{"beta1": 0.95, "warmup_steps": 0, "schedule": "wsd"}
MLP neurons of a small language model. Each row is named by its layer, matrix (down: output weights) and neuron, and shows model dimensions 256-383. Each number is 128 + 32 x the weight over its row's rms, rounded and kept within 0 to 255. Numbers have three digits each. A neuron's up and down rows have the sign that makes its largest values positive.
A block is one neuron, or neurons of one layer that tend to fire together. After each block is what it responds to, as a language model described it from the Wikipedia text at the highest values.

L3.down26:126135178161131129129122103133113142128136250158144110146144161126117063113124138132186123080141153144149133132090127132138162082179159195123121117177116169150127067124054102074163156151149139067185155115203108100118057114106102127154115118158161158116139144077122150150161121133119150135077092136151087110088167080118108174255141178144082088130117186123106065051136155137106094112067
L3.down688:101137118105183136145094159151097095146138072128092129135108144047121167122121150168114140145118066169107080111132102160081171121104112088170132120130095164147176156179127135116126134130168125115113140102173117080150073162126134155068082070107204122135134129139092201072085141098141113122143162073143139101113139123151107148170102095181120112126139184105145116092127107112118165161085
Final digit piece of a year or year range used as a modifier before a noun, such as 2023–24 season, 1973 Athletics, 2009 Jakarta.

L5.down66:100158085203100175115134154177116099209105091100124189166134136150114158156128121186122073150157064112124137146133138116102165079107131159126184100140127168101189045169115162140130134148145051135155128139140082126103114080152164084123159153127117118104163097157113143144112104122132144113163136122144111238183102145151081108071158110102161158136130105161102137186148115139174138123104
L5.down453:104129155098203157116131115110113146141126152158137097098118130089132167117143105102133157163116182134209130151133083165135059082104160133151188148145101176185119154167107127119112058043147160133114100100089122167154138111115088132138135120105087133148134145113138091133090141221084125127154109154129140102109157101060148138103083121153130156178200124172174129177146171162117114134178
L5.down513:197121122146144151132129117123122154196185090135129168124144130153087151094129133088115157139154148138136158136080125161107126113135099185159167130112137089172117083093132115177129197122099107078138098190127075083185151122139165149147102172156161146096128178148175155158100149116129118134126124118143107168143151094103096135102105101082153060112123126159203129118096138136115155087135
L5.down921:164155169137172139087149134097219198116121067182159139108118176135123126130131111117107166145136152182081122119178098155133130095157104113114120075123139083165123162100132083159188141125181134114138120138144128182078087146124152144107084100088154119188152088131122148119116163146124080150172170116159083134095121125113150162081156109172106168145147150107099091146103134124145164117129
Word pieces that continue the first element of a multi-part proper name, mostly Arabic, e.g. the hyphen in Al-Hazmi, ed in Mohammed, ul in Abdul.

L3.down329:112154150124130151089159127145140123149148097089139121098159156155118082105078154093152048109120172086072117135129135119119135160107078142139152134141157128081168148132177107124092140108124122147136106146121102148087134123093140179112154123162220139141064159163076126135161075061124115111079141163138153154056103108119133078082164119105073172116158129058102164141131081087156143112096
L3.down672:119093148157104152113124161074091128188141159160140089123127139087116131152151171044110117066151154118136139142143111138152093084127123188127196117144171166180126126155141104122094127146109072066142079113100206177143177159154141149147159188137175130112135187109083131084131114084136102170109155160105152146186128143121138118107077146154133136116098124136179132141120126096090105114147
Hyphen after "Al"/"al" in Arabic names (Al-Raed, al-Qaeda), plus word-continuation pieces after a lone initial letter, such as S+ant(a), L+ine.

L3.down77:115141121110183142103131170116129099135220079089212130138161094125149096131127147113090072130136140117153131094154202150122128135109156080117101128134077132124130101105169113135126097120116134082100138145159119163115152129128128120180100156147073129164053087130123114169124128088115109143175095103134074156093105116126123109115114126134099113122177116165128186157162167101113180043201
L3.down258:108119146140163136188121141157158158127069232109165140135102133080120105125111099100165124113113142190152205157202112120145136102147124154117084138084075078165133144121100180136081124124226113098114113178136156109092148125126141120128147109117108138176110072170163101120139138106179113095127136110186101157082139047217162122107127111190178164148158121182168095183147180148123111185105
Final subword piece of a multi-token proper name, mostly personal names, ending the word before the next name or verb, such as Ot-to, Congd-on, Kapo-or.

L5.down72:101104109171132075124132165116129073098105120139183074147117103117185085155072122132123077133091152104136099138139131090143146131134123157146138128116096139154160153118133103131107173129143085112097120133137137134113104160081096152149152102144116105137085105175165094125106145058087113133138145180140099118144160135122112073091116138112120061110138115194134066102082131140119068120107
L5.down359:143155154186098129133092154076099122096112117081148073197088111053137127142147110172127203087094104138114128125111087130146113157098155089240141118102169075150128051119203119067091149133131049120111136110111136103182187126113164156181141112131113145123162086117137135146075129134150184183113139126126134133129125138120111067093104183071141116108104110156191113119120086144152128191099
L5.down733:151114182157120147100088124158108112171074215122088138177126169135125109159102125141157154132155102177155107145104141120191113112143070137164141097148198085118151127183084133123155154115141137184095157130119126144097151151130190089155117100162078163139113103113193165148138126116093116141097157084151154133102070077156129164153087057064126045149102099159148092160133138178065119145094
L5.down886:086141214211088104067141110163133128171108138118090180099202188104143095156139159155098108152061148049104155119140147135131113062147163127141137118103191148150135117188157088124100129164111133090104099104160142157145118147126127102130115073176131102119160116139114133140127161182112183143112163077155103161181044148125097099135109160150113187091097151099109112133053135095115091087154
Digit tokens that begin or sit inside longer numbers with more digits to follow, such as 200 in 200,000, the 0 in 2500, and 17 in 1750.

L2.down26:140162152119127134154138134111118118209090123170166126135190115117124119176139079140101132112122157098118111136122166191104103158118103148136150140114165135129128139122143128149174198141147126105129122118102148197095129121127141114099145101169123168114163160112174088164104200129137111113137071140123138108147163088173100083119094039108151136062117137161155125052155119175142155135098
L2.down78:137153153177110120089102142139118037147120120099141096147105147122126147186159099129107150049093108184096155169150110194113165131122176100088135156150153167085049099137166112162108105171094114127060090151189092183094131144075114113114120146124109110193130147101167105078178174198157113116110157127107158133123142147168095090100146094149156116122104166114086134170110116099122162169144
L2.down611:116140097052103144110151114078194171165116112062137091092077117101178086108090095111111109097128137122126142158175124108105047163111098188134109112137092116143063146118209155139202046129175084145076079106136142177121189131119101098125176096130152117144118177092188105144105118085166160112117076081132130091091107161217072106098155113180144099136147121127171099151152180135117148117108
L2.down629:118093143135117166128109137080100124138077099144077137103140106141123085169168083125112120099199095095148144078141182169122116143140165114141115120158108164112153093127103119172146128153088101156106109157091134162066088109125125162134094180108137117114160105134139109166186138186150117119101145069056124114045125155142050138093108176198146126113083126118157109135145129088092131116132
L2.down640:081107096099134159133196143073149173120123000119127147133140093133107124104153166127091142151168132086153137094147151117126125148143156158192116074062063118115103100067194148171164094143162107187110098089173139116097071118137062122113068144100093104191068123160109130131135109114167206149079129127102142125151140170127125099112164126121127138131087100152163145107101123170161178080122
L2.down978:171090100106118107075196138115165154086156065126097194105097186087186103086174158084115153062135077161152108170138099137118143134109130135131114171155177162161120107082136166102115097091119209130141104073118084104117049179084135139128162086099101084133129135115154152124089131133105104081116102148111123131150107137146073116119144147104121120094107096156094131152227116110133128110200
L2.down985:133151159130146129175165140140103143139041152182124124120099090116136079138147118120165152133117071159066114112205084130106125137137111110108128144098160125066207102108119162130117125168125114139080089083156086152105145128176084096092165108131133139164111125167091091184061144036140127092093132180096157065121201147194153160110146150156107111116059131119167117159123072102147105122115
L2.down994:110102116085108110125146180110125144136095048115111164131156108141103104149216102130122170048138048142158090098155124111190152164192159137127111160110124089166157128068189137148102127140136171096088108098110118134089130116173101125147129131103124065129165053134133162069075179125152103141123100114093058115083135116123156119148167117160162085095135175125104107103165155090110160174101
Tokens such as in, on, at, it completing a longer word (assassin, twin, baron, diplomat, Simon), plus in after resulted.

L3.down788:103129127119110128182136164118105075112126192082106101146151120150095127109124135121174114168140120066152109156100093144118120164044085135119080121146119123139185058165149157123128143139121157154173073168137146119169113112122085093138114122095086187122108142139133082232172114154155152195102127157131179138124109142072136179132120132190135041122156144148129165124104135108126171163122
L3.down899:153149194176150163096129145137147062111098162148106107147069161122136072095084129093123139120133142111103118192151108103089121130143116144118074150145106103132161098159172118121091136121224122131177139139080074123126136181137133142157115112127108125072132158124186114112160134106118097123123152155148109091121118154087086117095079106091105147164174121170146136165138200167163095113132
The final token closing a predictable phrase: the last digit of a year (in 200|4), time nouns (18th century, that year), and predictable word endings (prac|tice, Fin|ance).

L2.down81:144152105160177150161177108126147103131122180173154105117137121150163155115106183158132132140177113162113142095150096158131135150137127115076114180123112167047089124142121077124111065143141079088116126187143135143110125111080130130115112086092186105096097118110110105110140157130092118169136136186164154085202156133131048115099106137114081154184192107118108139123100079103059138128126
L2.down236:084146126137138100109079157106116152112159134158190085161149135103156134220140186174110143145158070143187113102114109162155129107144138160073125129116137106132148120100151203147090147174145121106134145115144136102147074203141158136085153110102090099185133076098129174171111131031131128122150110077139126157134133115184159086134207131171204124112086126117185112114183099131099169158152
L2.down533:169157169181094117084119101133146171183108107112118130172110125139075160143150188167132056133109106131119137184107090083140139167107170129125113113126130125146117117150153127113154140099157107163142157124091110093123154090124137146171112130091193150078156107107147084165104065186127127137090070115165081096141116099060092130165081137122116183122132116145109217140187175143097176129112
L2.down562:116115137092121093148164129141187110088117220144137118098136121159135155128094130133147136132126065076102147161142154125131137139145158140162193108108174077087115096196115112143110116157140116147139100099125170095051152094129152168085169118157183118184069095109076121130143156139174151187142098103090098124158183164158079156145126161097114148166121153157098082097105148135094081087120
L2.down614:118148094074172148169187171108169114158131097108122166145128106128099120089068120141090128087149087110125128113090129147189062169177141107098091113136159136140136101158125105223115131204143133093169131120144156089213099126130137139097163170159174121132089133121160154134143153110114103098126105172133159151092098135111132052089102131118135100151148114123138067145118096138140126144193
L2.down652:143129153153131132107128160080168137154104209084132080148155108151162099071168142098096116140108133108089149134089113140149140107168142170142192108130183182117053147038066136080103161148120118138123081076165123104144144105134165171187172110151165141132135089197112197104148136095113147135108096064119135141062101150134160116149169138118119116116141107176089101151133101131097133065136
L2.down852:133133118113041049108094173133126081106151104168163127105110150166171095069132121115112103193166143144121058128148189185112151153116091145113168092130100116097117159122081162131118109047058127164166144126144175137115104101121123095148117142123131167113145188165122125156135104122126089148133126120114169121140120146094103116092118107135142097086080141177098127157163139139133124092155
L2.down883:118184164153101131119164125098136145113106182173113166117151110136060098120133120081163147167122092104087115151126153127113120097116151100068116134120125071131145075139093168113145118155149125091188086123084139184141141138117088133135117149114130177104095154117112147108118094134150171096100094155148153090114159126200187066155086144126117195120138118116184122118195097132130148170107
Hyphen after the Arabic article Al/al in names (Al-Yawar, Al-Hazem, Nour al-Din), plus word-internal pieces of names and hyphenated compounds (Alfredos, semi-finals).

L3.down127:077187134143140132121152102082127153129160162182092138148077136130167118086085136138116140144172150179089113179122111141129107158119113144117116157111182114098111174093121063090002110198094118131114089118112122122155102100156178126084051087192147121129118086128099156120090145132145143153097193181116090118124120106134116132174141086114136108105220133159134148173115136206180087117155
L3.down960:187128138143149118128103132153109129100167054154148151133158107184134137150124139140097151044110087102108159192070127119131159117125117122164111142096055122129147148141135097153080132166151117153074194141153132124158124184100174163106116173138093099141079163107154112141137134115178152101169181159195176159145142130030140070130157085130172119173152106141113129117130151173140101155120
Closing == of Wikipedia section headings like International career, Education, Early life, plus scattered mid-word fragments such as ret-ro-grade, Cornhus-k-ers.

L2.down38:155219158149107113108082076112168101179132100160113160155105133149125144132161096155164111200134028138078114165155167105145111122117106129107153122110075121133115150128125149146084147128167094168144142105147135166105147150141115133184156135154149180151105147161105082101148150121127145118081103060128170093082164091117115199159140077163112182107147145152186068161124132192157172139137
L2.down136:142149168166143176136113142118125144085137132112105091152152175149157099162121092164145167119132133125128222134109187111122145079104134185102078146063114142175130132119082146094150143088135100115139146083127094128087120138098084130075090119102183137094178154138091166125134170123143136113064112120127117167129140082159084142174104162118170151144115126098089149082151150139080143095106
L2.down300:088102119120104115100101127091194097170122175105077185090166118110101053113124157145125120143105059122105149080100216148084148166106152146067092131136104198123102110162168086161188182108101107107136089175120137087091101113125123146175174087143148089152207122133108190070129116174094103123194183098125118165149156155137140119165071115137117068108096140117121126127092164085108127109125
L2.down353:143115145138119130113071207126117219125138173136081150107061119130162114102099139139065193138125097168101104196111135132071129133107142131145061108041106091125152152102153125099185105141149141100092132116078133109099154124105079148148121090146123166164151107095103164162116123170206113128112087138177113142103180180147106170139149183083140075128159147171119127137094176142120092166153
L2.down558:137123208176068164080096155194076147101092175183056162170074149133157095145116128118121130176112149156119162094165151074153076169179104126179103089185092085094125138164146154102193086051100136139097106127065203161119123087151115101086082147132098125148107175143152182173143106114121164135111148152105166110079149100063109202150118101079134112155122178160170137186166202177117173170158
L2.down613:128164150182180158170104153102092136041191163160148104051142097097118109113138108139137145054122106172107115107121154096087141106165146143106102105145119133136139080159094145117071115137100139094129072123141123060046103123127058138143102077162175178098139130121107174161113103112102094106166217139138096110075170099102078113139090162139142128167166175158103142124168137164160132091123
L2.down764:116170148103110127149198090098113124162124122175138118109131145140103096132110099108085103144112090090121106090139112131189113216136185121125110174118165091050092119073148152095145134078129104096110203142161131186122144129089123114137153115111141072099139126166123125122143112192086106107129119170129219101105115118138199131113149112144124175137109080125132173162144155154110103112106
L2.down1017:148157150151085093147126175158127167071156212142209147192132161167092175056160121121150144147128108101149174125155117108113068130108139133135114117196123162116074104084132114126065149090086115177131107093134130130033093115162117147058126090135112106092125143146183162148133124154109129169080127078158095165103146126125059161128135100120166126162132119138130126203130064090117190124107
The last digit of a four-digit year split after its first three digits, as in 201|8, 179|8, 192|9, usually after "In" or a month name.

L2.down94:117154141059090149138127156124089057102156201143197107146078086130141110168078144097196137124112186091154177126122125105189159124153098140123082122159153049069111117164151138154137103076179113117095164126129166081096108098112101147121085102203150158101102134098133103070116099070120110143113091199127091125158138066123118081156114182154138115155080102164156135143097145126158173068113
L2.down192:141152170046163135168089126107122132085130130130156130113143080109112157110087132158099147152126155192130094158126083108139161169091130165147131110146070188130132145045119122105086152191089133215192131109114187180115165147139132118107138141096199115125125139056190112128117129073185124049114124096139109127134142102233119099150095142143075145084167112118073171095124075137126132087137
L2.down266:115096105139128073129130177123110175140114156135171091131094096159096068106123142121142115153166160166163169127102126136129144107140138152157156156080157130136077076163117137117084104118083059123222083120067123089108117149170198154154107145104154099053095108169109142138091122073123172158127106141134131155127154090061091118179069158117166143110107172112032114038156107058112096129179
L2.down290:126055120206096090052116151129136166125118106162140117106123101043142157142075092092119075112151207111117206154115120142135072130138173148135109121135178148109126160084110125139086152092154171155113106183173159164114136138152074158131152124078170109179149221171137102119084134101140147133059154155093135122127216122064090084138157129159093129134145113151107117188118144201165095129116
L2.down317:134121133117120155104135117138090150147098194123136059160145071126121189144129169102105125136112150166153160128167182158121152090096098186085100178167210135137108092102146142136124150140087130121157108123150055090109143152118138083147140128178171122137133133186172154153154160167110064083151131114057090120179089133173098157081154103098133114127127145124147146122114100141118078123182
L2.down417:170074096139123103138081149129196143174162137149129062121100111085127155078155089133148150109119111083101193159105152099170145088105148164060150148129165165183132160155113116115105159083169142107180211135159113141174157154174131127112115193166154115090149142128085091123152142059142135108092135076157111114099121121112109193145156196172132102110150156059075130109159102146153115135178
L2.down459:202090143163153149154104162094127162092162194116148088156127173146123134151135139128083145125142149075089160132168219156134111140158161157088153140132124110148148125145097143156110148116135111145117098080084135206107155120196074104134161115136146109144151057156135101155126076107119113068094142113069159085110093140165129145126121140126109158123141122126151191120157173107083160125081
L2.down729:133129134126162125151212070088074084135115143139169162113102142100089145112138166085118077067154096096138122128107130130199127164128140155164130131143174080104135071143106106103112143083168099128169147143131151114186133111102099061182121077137165167116153137122154096148122084137100105100141194164093132089163181102101097118133163113136077093156150170093030157115140099170109118129114
Short vowel-led word pieces (an, am, at, ob, A) inside fragmented words after a leading consonant, as in Isl-am-ic, N-an-hu, Kon-am-i, N-A-TO, L-an-e.

L2.down253:110172172063124158205070125149125095164183170176094097115169057133134167108152098089088094159111147152141113164115133176134091077073074134094149095151107108114185128120150103146130136093136096118156152144178164116135137069150206102124178143222139067130147154179099156149197072085116077076132051186126150197124104132180082087124076132136108119070146142151123121052142157148106114099115
L2.down264:154151182157165147151171180161070116057150199109119144109088134113117152162148085127153139081137092107099130125171103148162144143198091145093099099153117111180130150135073201149108178133130088137096067141118122133133137129103062107130133117131057166140119123156131125100157143114131161139113111120100139152080064106151090156112118094070150125123175134081096134118125121087200139128067
L2.down323:106150149138120125048083114163109087108167217144134145107106130136102133146107091149121101139121045123113096160151136081154152127074102105109068064108138110107101149106089129151179101163111120180103077102162110106110171106055132156083087105166095070142128197103129139137148093103117125097152152112122108085164074095150158123104106176159112136126165139085129143143098142127146075174081
L2.down514:154126145127080139147144219137145132139097022111078136107147171125114057111124108168110110088127137146158160128153157131069170176122052096131102113143136078141123090200141058137122199097150175153146108160182134147104114120145139133074110191150170146149139219115135136101095125107187114113150156125125126159141188156212146151119078121140173140155109149154134065158176143131120155116109
L2.down573:173151124100161113122172090078145134087105230085102062102138168138178048156140128154120115112095079078137084151162091179089075163175108107119120148084152135112086098120138130087108118160157157107100064170172106160090099153180121160136149128133154121105122144206153171152026134109160132112125156128148122111121097129161139128105122122188065126147191157076094088134048089095112127146071
L2.down608:112104107125124122135080110125149111122118065152204140115112105133105147087122137117128090111195106086091095137131175138160053153114108084145147102109165159084145071111194146123063155101104135129145163154160145073228101078126176102067128074144116059091078194129080168128155104189140138162137104186127124156146113129123148116108122107129128116098072114173181142150083071170155096132058
L2.down769:109148119171122148158097148161141160111108150106120135125141086197099091130128088147130129133134076107122147122095147115056111113187107128082057157114092135158120103210100088159210125159142118105072040170200187195138181117083165133062145133129122146190125181104145125153106134149113079119096131122135126104160153198228121178122137103127130129134192136127113095163101156081083119155152
L2.down1016:209124138132130125104091114125137083118109009165158113075163114108094129152173124105156110189178126102138139205144150143157125179106067167099212068080220161138138107177146060150157150121122153107151129113113153162153085100105148167095073158116141104150076152145172191206147140145165121118150172193147093112130167180121115148147141114092212154122152118120124136156103133146166114079115
Leading digit pieces of a year after in or the, such as 199 in 1998 and 200 in 2003, plus age in "at the age of".

L3.down757:118114168088135155153108102162081130159084096122139185151130107211086152121191153154131106130143113053138114159162088154104111149163117112101112112176124187117149098163040073138132108159160096168156094109122126149140159130106144179138086156176111101109144147076159127196126107099149115123114128130146107164153085144098116132121138126117146152143149120130137152124117131101065168129095
L3.down998:114088113100150153152153133124077140097076074133125130113086147121155132125127065187100134109124173062107122118149147098124112133145116117143159180109090106137060157118129174081095126182104155124133105089036139108070177169106088109080141145148166034107134127131139109140125116136122221077120128131065139098061185146145151153134112144089144161135075110106096124131146108087140117103159
Second or later piece of an acronym or split word, strongest right after N: the B in NBA, H in NHL, CA in NCAA; also nurses, malpractice.

L3.down348:087139099130111167088126120135074095164141166042108059217155126077130140116118120097143099138117104185152157126133187118145070141106131141150158157149127148127179142089177126142110140153120080109088111119101129095138135172164122181177129153123080144121165119166159141109132102040086162122136162156175108114199086096123141142131135148124128163122148091116098144095139122104145134107085
L3.down670:086139127103054157178139172096145139148104048116167102183137098097114114093079137098093064133144144156146145087146112172094117084070183187148142136117130161129156113059143138149209115125160066138064092140161172089084128152164116120109132127146161133148154115093114196133122129088132174185134112132166194133097155197126100060134116188160137086069157073119145185117153093075180107083089
Final piece of a word split into several tokens, strongest on "but" completing "debut" in sports and film bios; also tion, and, ence.

L5.down38:135150121166112112165092169104137079115131154110170158200119141096122104177083088129101143131111176139188172135113125135125081157158098095122100160119180100111134089127127112161100132150212082149119102068109167127087161077198116082150145116147058113140157147159159116187097114111156127163183147063124123101095115053091083115107134159118210143092185111174137053088132120044140109141090
L5.down183:158152183118120116115116163144070103080139174148130170146107152042164122114147090112064111166139160152130099155144139171114153123152129182145123103070086128100155120104141116130081087097113080144190128101104121121084148072098127084099127142132150093099157123091176133142149109139125118157116117118124105128117137095154083146152069122128113097206078119163140120163112129204106137091079
L5.down278:127166161106137205149148099063118156106141137135135120112150114107093038157170124141161121087174167118127096135175161164188110109139133117166105103101185144107114161162137147154093134100103139164131204134117102097074110152103139153108161112133091187128160156121124153215119147047071118143120107128134140162101148144138162105101162169130190063149165145108134138171171089109152077152105
L5.down814:113107142143109113155146168116158127069120129154161118149138139137141111097076121167148138141156154120063149134125117102136134081123136130127103124192157125116123132189126129109128160102101227137107145157126167146139147124136083155182123176097189148100113076080109096115128148166116165106110105123109169134107132102173129064122182202147173118095128162112136161125137095150075102184151
The last digit of a four-digit year, split after its first three digits, in dates, birth years and ranges, e.g. 196|9, 201|0, 158|9.

L2.down386:116101113150129137107158144131131120148187180088104124114119109169103196077101085118175008133160143150143135113134164135151142115103137091107125123119130134165037071140128157131153107154170126162142150159120158128128115103186076100122110185096143094158110154097165160118184085104143129152086107110083164144172134137170103076141171104091166143161100072131101104181139185155147100135116
L2.down447:136139151138161174132185127074202105129206151153185154217094069135112062135136136132134073081124130091101133134151125137150097143154140143116072158182142143113152088128123116123135142107211112138124102163118102147079137088125076125118084116136189167155118158136207112123160104117131121131083085071162033117128115107125111112120115127167111103096129185129198092152166153125107107085128
L2.down503:126111151094173129123113135093156186121108147109108114120113157114133155164108126079097060131121148160129087133147111128137120135144128146152145099110143081084163125098139093113091102148145107084068182073139140156133100064137144112130114107105062147124122149150157109112156141138143157144064147160148122115168111110183112200178155115149147172179126074115126145095050067185097136165093
L2.down673:097156156112187114110127144135098086129094142141115175192098147155103116130148143201131136080145129154136177139174118149144164093131146107119137076131125054094189117140110166104117053088084149116145122072114101124145118103134108152103125125100146140136089045063064145105177111110132128150122121155100113167153090143124133159161101169167153123198153190136137131132123161062137171091036
L2.down694:068121102132095101083126145134115160123182082122164106190159114118083183058137153153120133099145144192121177090117100190148158180190130170114094150047098188114136143057083109087087121194176131138117115115133133120152140121109126109125129086166147126134150073126127140113168118137129084129062107130086129149127058097123175156147211129156133143143092115188131062151204148109159097152113
L2.down711:145086138143125096073137167085128114128092211115161127121096153095078078162162094170081134085110081121114142097151152118187123126061138119150081090113118110122152102109112152099181169100129108057180107142120148143106121070098111168089123151106099101168139111123131136161173134166090148127084176124088144134113187155079149165116089158106109126164054114167128107131172183090135153104095
L2.down950:107179101149154076151121120138105145156126175160116129150118125101117143128122051127151116086095182101084114056083160136127103080095145132073073146142099100173125124135112167155182134172096108106127147116122130069126161161069187161191154089188127134159118068155100083167101118152189139182143203118132145115094112121071129114189044164130097101188134188101137131131129098120175124141075
L2.down964:163145213142120109135183129136087052130096161111116118173146144139143168100141125090132124118033156135091105189084161165122109128120181154143179069158178066143109190178133100130155064152140129083153156133138174100145165107104148131136087095142124132174088134140103180126119119111123159152078167101153168080132142077080137111120094182166097159150163080089158127145130113068194115071101
Final subword pieces that complete a word split across tokens, such as "but" in debut, plus -ship, -way, -time, -as, -di, often in names.

L2.down122:136171119137090158120113146129122115161138124082106122100148175126150161140111167103148125100139138106138104152123106138098123142136102156130187121139124158174153138117102106155133101091098121123119140118154141114154198155126177059130174156100076137170093117120205136149098125138120159150140075184140112168100099098116121099112114132146158112127189130205162109091086149118128105181116
L2.down254:107160150140084144179147148124157128115066090222074167113172085134132166170128103166151113082094062150111156125123141102099127133135156142107141100154154080160095066162107166146173099161102064122130128157138153158106151140127158047128143179125176112122121165157143132107157162142120159146127109162128147163145133099185109096090069139129149140182095172132148156102113164169127106119108
L2.down752:096115173112115126082078107115129162117125113143112145099140132095084167121143103093029179158145179155132133133131104123101181143149165154099173094135095130111129120120150162169144143164110133138128150138153099077145126089093211162141151084173093118125148158163151221155142112098116157086177111083105101161136075124153121121152103168158136106135162101154088136205138120157155162160173
L2.down798:133132101183084063156145176134098140122095098120075090083112125131153139128152146214049171083120145163145139105105098212120126145077144113105161103116118083097131119180160128158117178118089088131108066190179167092076181093066100112148123141143137157169138173079175188150141132119122107110148123093133205166070115089078136149171096094096136154155130090114130085172159132100154141112146
L2.down827:123132137095082095086158123109150133168131148065143162102148081169077146134121132144128079126095126135200084123102096203076037090123127158134164096122142164136102122093147107140085126094124077115111079127125167118092169093147111100178140068118064131116154151153116160092164142103101102091112156132129095078174100080143045168118150101071190161143131108094181092133082162115139145124118
L2.down961:113125142162129126078113153107147181101118127165104178123095156143156091090160099135107185115091170149110130150125128174105113157150098167113183111077129107128144110118165209082118159138148159164110172172140102104147134150127069155124105094113149134152118164128115137170174165137127138167163121045195104160098153132155199143159086139108138109119137130126108125150117160122126073106135
L2.down979:132069138126126070128028164132130110184126094109071152124072133209107153136143151115089130127140121171141130145134076103122132105112110168146119095143147106135105110124161137173115086047126127106132102127154079112161148104145116138064090096145033152105089110118075237132145098072164163155142122039143108099144102070099165140158111111150161121141117164120142138143144154137107142150123
L2.down981:154132132079163192190137097161158142099071170133057168170141100101109123149157114067078118082075142135153101155127166184071151066158121112129141098119128135174123080113173164127108103136158165130147133159171133095141144117091189077061094128114108111176121144143153167124112131100125115115158110132173114136125144092117131099116128102177115149127144125132088098163090133133158100153129
Final subword piece completing a multi-token word, often in section headings such as Care-er, Demograph-ics, histor-y, strateg-y, Clim-ate.

L5.down173:185154155095109084155124074116138112135099231118157147087156145106150098099183111160160129097099185155075088196119112149158145176128117105103176141123099207160125110085065159189120098135145092078183188147114100124147087138122106196163099113107088119143190136151148146139104161114137120117121155145089096114124135128138175110140135145144183120137113121136142102122144126180088141099161
L5.down482:107124144098130060150071131149107126179100144095140111184140091092144032106188116171161091104128124151137135150132114098149113186146156109039164101133087163110150102168160152080157099148122127101106153094189120108130156137116124099130130172102107143133136081136151120113148135167117173133115124126054125125154147112124138121121091191111148094133164183128116109098122112070099093075096
L5.down622:178130130090151122134134100150127115078144116170145109105152091069137083183157124104133096160133174118102116150102123088109173144107134123110141087148103128097090097155107152146184071171109098109133159135078103150151161145105056109103137114106116095180089115144129105140075135160107128099156155151086116156084145087140160140070161185165131169165126146119195100189098122120087076141189
L5.down807:155129103095124141123106151139157139109124198145089148120137105140138121144161099116084186107141236123162046141121158125142105129095167160178144142103150097184156086182060173126120147094111156120174131150220126118148130126085090083123120088167099131091081139147143176085136124125132115142088154137133099153150088156122160181109091151117144144140149128156143099179139195125137102167127
Final suffix pieces completing adjectives of social life before a noun or "and", such as cul-tural, financ-ial, crimin-al, relig-ious.

L5.down119:074182086111127076118149120137048148136141124109141179177085080116125110121133074163133097144156099126165093167133100107116102094149119125183176169085140130118127129108104165138144093139144108126156117176122106113149185136115067096141122133147109179172133156125209121144109115156205135144121122156168133060119133163130152152131157145129176159159094153101244211158143185178142080104115
L5.down177:164190217173127080112109144161138075060125165174129142129154123105111145112101117078162139054128120125120095134174135107174165182157170167096116125135154081150130189105066130122075079095224058119117160137071146085106140170164149121138140128078114128177169156115167151164166131157081161152122104126177102097146174119111115091137084156148106073148194135127134122111148190230115135107121
L5.down234:109132161102193129159152129109115128047139199103170102137100091170126141138112123152146134130111123162147160105155178078152102121085128155072104180121127137151163149093180103145145128179145099187099125191138152167065140168101084082115135097124165161125130166104163081207110181092137165144154131135116115129143132112138121076090070100167169096128107129154110079151151195129151155102094
L5.down387:106112186108131081165142143145119092113148119093043195208058162116126073161172143132159146170137080123179129146108177129137155176111136152184144139126078124134135135210109130139163129152212109131143141092107088111085127059157124085080155186102107133180116160140191077083128151146162114163129115128170101118150152141145154098105112095110105124089102148144102094216148174137142105118082
Final word piece completing a person's surname after a first name, often in tables or credits, e.g. Ne-ely, War-ner, Recal-de.

L5.down391:195127033151131137112120112167079106160128152075155132153134120098092108102073087146117145116116156140084133164119121078102105119148140170087144125145182173111137101087048122136051121123075151108106107127202125103120102120143110091108107116154085104115117081087151166142180107142133124141160136113116092151187073176181144120152140147154093138077092161114144070147125171102114107113184
L5.down479:107092172126097151113122126106125072110150070132114062157060133169118129145139087141191130056082132135129167122179117134144095118109141155101117057071113174156141136090061136139181129153132084112154095143121153185109169120155097099048087098117140128114121108141121145154146145104122129153090126097114164123101138150085102098129072122161125101118128133124104060091186115156133089084102
L5.down576:121110079143060118101184105075128150085120104124169172116144160147112208110107118062107142156126153131124131143148146143122100132089138078115144157193163110122135143125163124173179133140081196123090161150105132174076165153159195142157131096101136137172121099092103162152146127122161131157129143130152050104167147136152160166100150135089135103161099118100091054112099132081144140101168
L5.down911:071143096174175143083073136070112142080147115116139095119076190121143156073135077126120119097134183131081103083144170092133107113111132195090085104119169094112102071172116134185105181154102075087133142116137108179077117108149102132068131200133124108138103082115148108123155152139163122205140185167148080127102154148127103156115086120085144144172124142097192125123109109105111166131182
Final word-piece completing a multi-token proper name mid-sentence, such as genus, place or person names: Carcharhin-us, Canud-os, Lond-on.